python train.py --num_hidden_layers=10 --hidden_size=768 --num_attention_heads=18 --num_key_value_heads=18 --head_dim=64 --intermediate_size=1024 --vocab_size=16384 --hidden_act="swiglu" --norm="layernorm" --norm_place="pre" --norm_eps=1e-06 --positions="learned" --qk_norm=false --attn_scale=0.125 --bias="all" --tie_word_embeddings=true --parallel_block=false --init="normal" --init_std_qkv=0.0129 --init_std_o=0.00236 --init_std_up=0.0129 --init_std_down=0.0025 --optimizer="muon_variant" --learning_rate=0.0014 --beta1=0.93 --weight_decay=0.07 --lr_head=0.00672 --max_grad_norm=1.0 --warmup_steps=200 --schedule="wsd" --decay_fraction=0.841 --decay_shape="linear" --final_lr_fraction=0.0 --batch_tokens=131072 --max_seq_len=1024 --doc_mask=true --z_loss=1e-05 --train_tokens=972300000 --max_steps=7419 --dataset="wikipedia_en"
MLP neurons of a small language model. Each row is named by its layer, matrix (gate and up: input weights) and neuron, and shows model dimensions 512-767. Each number is 128 + 24 x the weight over its row's rms, rounded and kept within 0 to 255. Numbers have three digits each. A neuron's up and down rows have the sign that makes its largest values positive.
A block is one neuron, or neurons of one layer that tend to fire together. After each block is what it responds to, as a language model described it from the Wikipedia text at the highest values.

L7.gate457:143080103133130103154133085139118116146147114138099105144091169131126136112135088127116109125168151145122198130130158125141137134130071140136107111104158138133135132110114162125165165127128091106129147125093116105113157111132128149166127187130106076100114146107115098133137104133159164132148118120119143113127143148129106112168145134109143112142129143113117107137124157141097135115124156066085168095121104132115158148135061161179164126098138148138105117129110118113175124123152149155166119151128140135147150124155139067133128142146066103145112131107092146094129152144132107103116149094121108166152145154169096144138156077117102168105143151157165140128170148143111088100130120190156128156124130130114116109134106098101136149118117149128158096115100114092139162098135129
L7.up457:165106169135141129136116114161126109145172089129146158136104146099125150139119083123171116140165134115110102147109145164148143119137144112141141112117145077092119153148129130122128141165146138115141076121171137123142102153131162130080099100084152148081166117119146134181104094117126102103146124151108156118103127063140152123122146122181120124128085144090130081129146138117093124140157139109104090108136146150081110118142133133122122106122137144115116110141107131119141160126151121163100127153096111145126114136144112066167149136141096094087086140090118119112119106146095091105144122119077147158119132152103144101147119135143110119143122131159145112157059152161154157132110147111118107162121084119109084097102110163073112131112141139117131140122134118155130148141143103
L7.gate647:102116099136129160132151103149166101131126112140140150144114152098143096146149106148117116094177117130114145126126154126139177116168077165165160122149113132133162136131125126099109152105084110098139115120145132089115145088099110102100125120104131085155136143149108141126120150116132149125126096127120080163135125080104135116120160101089112173143110148115121144138118167134117158125139111140132110118134129142143168149102084116121130132149140104104102114071124146161164110121118172148121078093086131181134167147157123130122152136139129133123133120167160121105146135150138098168150133103124101134167119154086117116116120153104123103057112121172097135176154121098114158112137128143115121116145126143145097150132158127098126115099145105109140143096173109121138162099164118
L7.up647:112120148146128131099096127102189141146139086080134110143098105119139132158132118135127113166155166118101159136121127110147098112119150126133153107138153125130111150124112138130154124113100132150125148181150133145148167155121109138153146134093113110131144118133137094174129099115148109122174176147108146134151090107133111130126123105149135159126107090127155145130107116139162114126160114138113133099128133125091090148097124151157109102137150128110118135179098092097121106147161118114130131153109162105115152105120153139132180149162138120151102104118124103147144105118067142141148140118148139157120120128140165111138101135105110110166111152115176124167111168127127114133099121111141119148140125181136129095139105129129109100090096186161118102105115125113146166115145146
L7.gate982:132159113135124098121119144154167117129121134167164130148135104142178101129128061102090111082147109124156133160134140175084118111111128118115149149165126171121128132171126102131067065127138141094141092136112139107095144120151209113109127148143149129126154145130115107107113088102110130098149110139128146124153173138125110139167153097167109108105126105164110108126139158117152106143152130147146079119100094147112130105146082115142120153133135137146113119152135169133154151093124103132136116112120158138108130159134134127151147106126156171143154137106133108116144088103113152125145172144153122164159102143115155111110158102081145140147158115114084110090136160080128133141103142133172121116170111128159103147154124128140129059112158086133142123096108154132136154123184138
L7.up982:114109161086128129112114139137125130187152102118114147112146088149136096119111058068132162107148112105134127129119149131088139096096159158082105126146110143103139135151073124122128132104158160097150116129153084143124152152095167101117054106172099164172083127149074144096127139144148146141144119132113130115126100088091110141132107092146120121144152120091154165112092145098102114176114180185120123078128156116123139123094123134080123128137139111105136101124098137163100167101103095131166128139110114159145112119128122127135152119112121154095133113138153112130144151141137152130108155165111130161122153155160130142140166167141180134151123093168081114129106115142131127151130094099133141145157125149128194127138127117140128131130133134081123102124129153111114177181145150
L7.gate1016:115145120132115118143101122171166085117112139162151141144078126168147165157133099143147110109121152109127161124084115128165174147103118113141157101105105157120120156129144110126116159135139183139128133166101138158109150136142142130167132164071107130164157110091107108103096130166159154165074135177107122119162128130160110143146166082118118156141095152170117066167119144134156070147137085144125127150125152097128136135112089111166112135110125105148137107145116106110139126112112149135151148130136161121099143097101101070105121098127099190123148111132111125143113177101133137157097134105200132133164167121112133108118127116144129146112115136108144151115139128139120113117160132136162101121117136171160128149142164120157087083127121133132058165146154127122171138092149173
L7.up1016:114150145120125137118163093146110128133106117145107132136099175090113096177115129110137129125118136109131151119105130148160156107153122131143127136124115080151106153161115105127124113137117195129111130173131099105155140136198101134125126138147113125122153111136147089115104167140116166117113134140168175109166126147112117128176190105114113122139122126143088168157132155153156135151138128124097136133101123146108152106127112126148104116137140103113097146098116105086106141131142082177130095129148100121110144117112143155101168120115140166127160129180129131122113127126078144117149115089126139131134137150101092109131115144127138129136141139104141092158081157113124134155107145162093158152155087120148123150142113136085156136068130120145101112089136135141108124149155094
Responds to: Abstract action or process nouns (often word-final pieces) right after "the" and before "of", as in the construction of, detection of, establishment of.

L6.gate514:166113098106145147124114154121080128141079129146154170168125142134145127174084167106104104123135095163097150122167109122150139114099114164137177144099179120146101175105146099158187155109112137102182109110120100097161122098109103126116098085162078101125095146153136124103120104149141086151128095131104135125113112147162141087147143131127102136115113118121086099119122170165122138122166138088100146115101143085160150133102109101083141124157117147133082122104114063128093124144135123128129132137108092119098142134150118128137141137095091130118118071169159146116134128125169151146124134119153118133136111111107175138123081108108086109110136144096100120124153091151118161104106135142160126135125110120118091130117127085095130107098132114130101128162156179117098131156143084
L6.up514:129127098171126107135120095112176164099107136173116161161129123133114135106115113169124116141130096129121126150123108112097117109111140144155135122135126129141141137103096143161122188113105138134148094120143153147142138176108127110115105144098120144159131134090126135107143130129151135155164076109123140120141128107132148132155117093136149170154157114137099115143125147092069104163134115172129137141154134140118115137102112106120138095122177122134156141121105110120166145128114125173130152096145115126122127094167131106116155108156133138126106159134111125112145117137092151137142083105131114140148126080099194107145107179146104125084142146109143133143093129125093140117126123135150111085156090140140121150146147137110124106104085130153148157152107084153122160143117127
Responds to: Words just before a new clause or its subject, mostly that, report or belief verbs (said, believed, found, called), and because, where.

L6.gate276:093181107141115109113127152140121147128122118160152118127096132174139128110120108115106156165169111140147142116159146126072125119119096088121133137115145113159124147125116079168176128113123128088111111147128141163100144100105153114131133082143134160133117086143118112154111118160133140113151116108136128109122107095089190113112160150152138089120113143126154135143115129095107169152118111171120135139100144116116133130143133126099161087143144154096130153123105145136169119127160102147119078118101157131140122130150116186143139141122124136155136146115095159149145127136141115175076098172119122150132135145167107136124116083105143124104091086165094137143132147154124114130102132141138143162167155132119107140127146139138146138133124160147131129129148118146139146105143109
L6.up276:163074121136108133127158135132106115111097167122069135105159100157132148122141086122106141141143110113133145156156158149145098124114165102117111107124081174153103125135086105119090165142089091117139112125175108159100132143124121134101138082126134142128085151139118133121119108121123078126120105152119156137115123079122140116151187126113130167136111119150133097099150105147089168125134087128157117114119105121095106145128151127137162114091092165078130150138106134127139105147154134127133104139103120150139183169156129145176102164127133142145094121115135130121108125162108094110157137163158121139129083130142137100092086119146147095136123115121111100122124164145103135148124135121103123157152122141113138126147137131162146150133121111144161099141117118094160141067115142
Responds to: Final token of an abstract or plural head noun, often after "the", that expects a following of/in complement, e.g. recommendations, consequences, daughters.

L7.gate169:141160101136126140142154133146119090107154085130141141127158121133133149167165097148089107124140134156158164086114101159106099114105106095114126161187145111103172147141139139139161109139126144158161145135133146147135116126093139147127140135097156144107134098141142112129087104140163140105158135107097134114143133131124140067129129170168116156147098188146088117115110166140115121103145142133161159079088101112125151124130155116098132122134160185112133098112150154114126139098117125164140119138134108156141145167146147112196144117109107131143097121136127119110128114170120091139108087119112125130112124087149109134128103131135114124151124138133127177138091108114150088120132143204149155085100136125120119123117116118132122131136137120149126132142172162123115158155094131
L7.up169:097161155090148186134128112139086160125118129133073162112123116126136120143139152122106147141128186129121135147151133162102126139118145125119160067116129133131102119104123091147129139106135145142136127084149154125120117087127106148116117102108125148140123171112157177131152111156106096175144143105142083129091106172099179107112124109082144162132145145119133150130100140114096138147146117134157140120119174117118138144110114131151138134125124100116102114159105116150101081121133106146136154173100130155142079122089133115123081134110152117153156128095108122123142135185139106180141075122157109138114116127119093146125160072127138133162129139148127147091147092120102139115108155163182114120092114163122085101167158141153134149117115134085112145056140139091123146114115145
L7.gate347:105163118140145125149117113119135113126118094128121151133125114097169103119113139154123105117103124118130141128128111115084101134107118148101121160157125136192166121157187148124140174130107125112139116181108136114096157146104137122110127170121095099083145136127122120111153109108109157127139127107105104115119118109128121103115168126126122155121141113106127154123106165149118143165118139126123117114181141106118138124095149149129115081099071105151117168093153073117169139140142167119128147156149126125091142128161154160083156112114096132140115108110139137121145089152083118175099103104105126187114096124124158149160127157129099107109180129090148155144136142105147169117126124141143102102145199173112119174153130106138120135093127107140124167124120115167145149142107111
L7.up347:147105133203113122128133092136150146153118113091126134127166135141156140109104137137151111123101177065118107115111160104085184173129147134101129125145157113122087132160136145122118106162139124126137152124097138127138121143117158117078118160162122167083140141127140140094148136130123128110171164119101120115150143100117127115134137099145136113100136114112133156130139133105135127126112154132170153153138145164068112080130134108132121100097117085107117147169142104138128137135107086091136161110139179122137136153112133093151191115140105132108155159146151105129104111149138146147155140169153140151141082131147113131133140135141112145134161102128167106085122153106117156114146150155149119107141135131119163180115092129155085146121134165161135087108142130114150142120120143
L7.gate509:119129162125117135149120149089112142191181146142107182157142098122124102100124134132133111131109125186135184115151146165143168133084094141099141099113127111137141093133106143130104163110112132123117161110108118120134116094106137170128172130160093090124137133135103130137145140128155124132163130158113151118123148094120129103143095175127143138129125118118151122130139116158086172124136129136116152172139123120092169117096122102112148151110129123161169129140126152063112118098151205121152144106132135099083173085095132157118109094155114133129165139115093122095088121143085125107111095119091147132139121137115131120087064135136148112119109084161125148133153130125152094099166139104089090106126108141100122092151089119129137174124121134137079079088104128166114160102128113
L7.up509:113105113161123155157097149060144140106152132147175143149065129143117101158144134111168090111123131115146148137125132141105123098123139165108135122128128089145162116163176136115163131184121146163115096132109148115126155126121151157093140078076101154105118122122120128156124068138180149092075100126133133142125144114152136146127098157109136108135150121131149136113080123121123151115143099141124107122147134116127120149121107151099102099118118088159076130146132138154154102108168126125123157092132105136131109076134139134164113144197177132151147068144113132106120145131123145140143114096143127100137108127149128080091140109182111089141127118170124131112103161121134132164121090196130076153117124164133108109142103101162105136080117124142101162105134098104120102101115128
L7.gate527:133137098118155158163119113061089116137109123174165096148140117187117134143147111113109127117138139135144130139160112140114158121123103120130116143142153126151134140176122129138161143099154137125149141133127154096161160128120105176112110157140132119084140078187092121110087098158215161186156154155127157111149113127168124080171180061111129133107147130125113111128136141147162110111110120133137123097126126108116135110134150145106151098108118130151102165155076098149133111145110127101118115118145095086163116088140157125164085111132117147072134135111131120134132123124170108132128076102141164138161086106157109101160099116117114093118159106128111129142126114097167125153128141115148124083142138118112147150108088129141132146138125174143128162111129166127199174142101133
L7.up527:121146116143116174165126114155119110157129139114121104130163124132132146163088103119163160154081099128152120153122131119169141114141122107140133134127128163115096144106138107128184150146146153124137108119106126142160101133070101127124138119106153112143115112158157087119112118136134150080117124131129134078120134120149112147137130146128139118180143137105127121155101145099126115118106108164163154140157141105174167136125125165165086150106130155093125134114095104121132081129129117091082175100153128082045102117157116127131134139132172157104094094086098105118115059137149106137145109151143129123174168110114144177157134113087128083133082147127179105125121117126104143083114160092085131128123096067129145166108166125136128106103117138128154161113161186162127125124122086
Responds to: Commas, colons and line breaks that close a complete clause and introduce a quotation, list or further clause, as in "stated:", "to be solved,", "his authority,".

L4.gate533:108116096103117163153123162142114177104129127117120165120129113101166109116096181123196095153088143153152115132130092141118092107145150102134111169114163119154116121115119141149156157148153150102115105155120137089096141122123119171160137092132126130146118078132094117104118140115170120142135100124131130090112117160171127159102108138084087164107133119131107109153150127097126110091124136169153132159086147141124148135154118123150114096112066124137154116162114174130138101144142097137128135161155135137101167112144133111178135137184153150127125179136103153141150112148148104099133171124131153091096127112112112114124149104130133144157083118150116114121168182142132148127152114090120126119150116151119185131105141140096146135067111124121140134168143085084088145076147099
L4.up533:142120122126153138077126139138144120113165142143102147123136123120139111175163123149103120152159114134101107147146142107146129112119132126109087122122129112131137164128176168116153187133133083084089116184156116163164154127120090120118153119125125117103093125117130177117153136157105106100137126136142140158134114135141160141132095153203119085095139151120080147149112123114107162102137145136085163130142118129131125143100128088129121096124110139116125133108104135102129092127097139146104083121126096145130147144111136118125117114119110113191104139197127155111128143128087112122151133144136121147098158123116149140123062119114135093120074121121160095105114110088124131114196137127116100107133129133122141119156092081141132067154108118165102104109163129139129124148131100
L4.gate649:121125125109104136173126117134131107114119111098165137111131161121140118120116125133090144146136117098120095165151148108140109127152145126149136152121105142145114138114122137174108131092099084126091114136113116131116109145087135156108116141160140135183144145138150148130140103118092169068147124105116140101153141139144138119138154067107158122118112088133147114156156095114136130105112083163136110121120067152111120118139117136082119163145158117111132133092123132131161104170149126105124132181122111174148158115120120147091166160125124146134106157101128113148163143167082145059159166126167156138137113147115061141152156128128157089122120136136127123133139135159106128115086125104113126151164117101115091138150122106097104069119131143126112142138111171166125156109155155
L4.up649:112140151144114141118142124104114135096130137130109141150136117120176118102127169104123133181109130128120144100094109147127104158136097132151171179120132140140126144153092110103078166098116107174155114095180137146098096154131148172103124140097122106119174124120138081091164176135144099134137128156158116126134122119118110151095121089104141113164125143115137161111131157118078108105098131104126136107110146136132131131143122124102123133118107104103069155144124097165163095112109107153124118155124127162102091111144105110107123175159171160173124110135099123111105132071108147124111146090120128142090113153099154123083138087127159138091121158181105154131109093146109114127152102158116142134112132116150144171108085082145114144146130156115110116100120144143118142121143145
L4.gate706:167086138130096140115088150138113129146112126098103143145096125140121121151147115122145160172097109113156104143134097116096123133113161097123144093113137155113139148154080116131124091141143144140113113114119162121109167148132078169121125120095182112129160129128138083128137108085138106129102142084138135094123168156114101101121127138165113106123134142133143147108145120103115110131122088185141111131140088120083158084094141121094122171145112118152092156135150135091136140133169160150134121125122108190098131111128127147144113096135121179112172135172117171143125138116134151127138141145126124133133139126101157092127152141098143132109109074162128130147125106130142132199129146139129128124100108117140127102134117135126111132141197128118118122154138055110084134140148112
L4.up706:125171137092102111116182116120140124143112154164081152091152158137148125087081130159159134123141152136140088100136161109119132091155131130118145158119115124183155103133129146166087152135109116183079112125108132138154145112126167135130116134117152127139053068133111140196158123143091079121103161101124148106127142170148137115102097163146142101071103118090099144108187153097124158145163144129141122097134104150150116129130174130119155162095081093151117123154127084185158140141102155150121094115147123145146162110141144147099135118111144101149139114136092107116133142145064095130159132121142142099109111119155152138141133086133090159107146131148127117105133160124138153167137147124120134114115124116135117155136067089078146107151138121164148171131154104106199110119124108
L4.gate847:119141152114159134081127169121139075125119130157113145133120093069139091163096114105150122112157109091105099116149137112134144084155126082120136136154108125150171120152150143140123109111123140119126139110134144132135115125162128105114128113111113128105064128143087134120139127146110157105092120157164108172104154147129123167092094120086132136165104189080128140133159104126112113106116179109142101113118112091147127180164139129120125150142107095161134143093118158161096121107131086120133170123106142105137149139113114164091115134143141165144163141122152106106111127130106142097111157139110087143103138138109121127148099110115179121115123127093138163133129148134136145126117134092115163118115141117135122157121076114104115130164125160132143109149113123133143114139131165
L4.up847:100121138057126085087118111139180138101120134108105129133146133095137133133098148129095118158133143087182146142107127128139134128141126131114178146123152089146163122162159131149157145126130117105080116120126114120110115110142100154143117142112124101146124155145142152183134131163096130159097134101128120106121117179084123122104078143158127103146146101134125148117135104143119110095123151170138132102123086138117121121182134143135133148057117110167122140157134195120176120141178099132098124125118117150126147124134157141140162104160157106169179110111112112110087156173194119138120151151146160089101107165099112109171112113193134068096145149158127139160119156090118136130083137177144151105142124137136112117124138113130096089138165161092154082139130126115142125130115119
Responds to: The noun or word right after "the", "its", "their" that opens a new noun phrase, often starting a sentence, e.g. The population, the lyrics, the following.

L4.gate58:158059134135135133165151083109151147116124092169072141165124155110154128147141157158117138110104137149117151125158157132078132112114068153141124135168117126099067115080177114106123135137110144136131150128132125107156094126088128137112135112112127121118140146128147059137109140174135121176119127128108144093132147089147111112118110117113136126132139084114101129105113102137136133084092129134106165128129155103135128117138108114166113102133113158118148114136114117108146088177113118112061145122084096116122136153153199119121168153117116130151126134096088201077099121119135173104118139104164143077142135152112165120120081177150161124121142121123135115122122094159127111146113110099123126114144116135131128115150132186148155103146163118123151125105081148102147109163106094
L4.up58:079130144133128125109097174145096134164087134135128102125104095071142164144092134126088168147133094141088133093082135170134121082133111141159118119078187134164148121111114121129151107117125134111128161143095140130162087150120110144118143078119152118127128181137151122100124114142139099116129116146112102101129097107100162122101154070143167107111130122123135106106120119119109161143103139133113152128113135162126129132102106104111131148108137126128122148140095125154163139127122100135146121092175130136141087111119091134148125135113151122151126111103175161134136133144098085086116127125133115180095104138124122136136132146165137103129117165110139156138136141113095184140178105146162156116112101118073167181139124058092123118137098163119107141143121165132124126139118108
L4.gate243:135087140113127144152097128138117125108106091120105136121082118100126129112141107135140148161143127115149132159134118085150116148120116113141136137130104114130121134096161100114109128150113122108109108144146112098146144147115106134123176117103109136109138109140083154136143112136110171111133161169171129153096101129123134124141097118140110110130125104161114148141102148137146171153107143124156104098098137152155186118136146128123122120122119084152110120154132098095137123106108103125083143129142154093138107155167168169115140115146096115098097130139128165151137141156135139104122076135175138087126144131148093141101057107142091100135119113131108141069134088121153168088110140191150140118078147093108134130101118098128148135101147096143117118087117148164171151162124092
L4.up243:158129126109086124104126128117109121159133152117100138084156182126151139113116115081150103127088099132166154148147114103113133113144110081117148159115150124148107106166154115162114121102125129168118145108123174129170123125142125137126117099132115107135097127184133139122169097131115164161148157105152148069151107116103087101083108112101125136112103096104128112099105118126120143157105083134144122140151117144151133139128141121153158141104126189107107119148139097126102097131154106139078145140084124136121102120120166115156128180158095170106083155145170114080128144136164133167137105093138121104126155137134135171119156167120148100158086097112155090140106154116091132137158161192131122126154111180115128108133141107078096092147115152105093149079126169142150098114125148
L4.gate635:067117115159093140123146155176142135137124126101081128135119167167129174160137194145108118150112089123102153147118123112112104102158115106112152170147109072117106126102160107164133133130124120120120115120159129078158083135105136169114102116093139173132091100125155146096126131148122117159146093148115168125123097134065101102106160092163111155154143161106124157148121123117136135140107118129121143117098152160123158156131144131160158087110138135131111134131162107146138129138092144136133163114105133114147124162170130122125141129150067148125156121160126100088116099175137140088109121072106156108098111127117161131173144174112141099084137159162135153103120141088189140149110116126091081118119123078142106105144124138111089129134170153146121103125106116149144117138151162
L4.up635:114100121173142137123122198201117127122125110126156117126117153152146098118130153100131132094119112127125171118135153113147118163166124132151176093117115122152121128127146131163093084151135134157135146143162096106146123062142109107137149151158153117162109073138115129121136122062144082169108100116155160117127142139119120143131101133161100127143140124136151112103100114160128194151154132116133118113132127129117134144139120113113157136134112114125090093115147120118123097121137112101121106123114137117121119132103132100107113158098100136153129152094108150113092069143132087178122077076094106129151112129158131150109095103125147148118131148166129152134146143135155165113160144138110143142100148135135145155131167135101119117140110128129125094118154134110161138081109094
L4.gate806:109145147142143107141112147136126130127090125151094155098119100111169123147113156097101112159134153113087113113108138150119108131102119112122141144110113127140117128076131112148139136081124120070105144125165114101130137121144111119153108154116127104175129115131115174094111131153122156143103123150170094168106143126098149143109139120134107151119102125138099146123156169134132177163091144114186117130135123151119113139093144175137134121125107133119141130145098108120137135156123170150142121113175151111117118193138147077167096145142161136127104133119118138091109091117071140074143136072100097148108134134146103134138116159122186105110164127103112145123115146110146107118140141112143120148100142134144150098131144122114134102089169144139144135129110177131163119163138139
L4.up806:118159129130126166139092142082096138141095112130097141131128118066145194114128138148113108161117148142101118167125120131161140122148097115112141139113116134131127142111116158137094088114115119099122078128130147132173110153133144140102123106139114161148128141160160150165110123133141130162161158152113167141181106118157122126093138143155102117134116095133135099134153129117096111133163140140123120144176142097111121125089109152164155125150144116111122126122122106168082117145148131127078106130127147105172161153183150147143118156093136164115107148106110151100149118157073150142114139132130126083131091140087144168146120118164125131172123147088152090160137102136090098126196128122145108117156150130137159145163129124123082102132162094102108134147154117135122141194143134
Responds to: Conjunctions and linking words that open a new clause mid-sentence, usually right after a comma, such as as, since, because, that, where, although.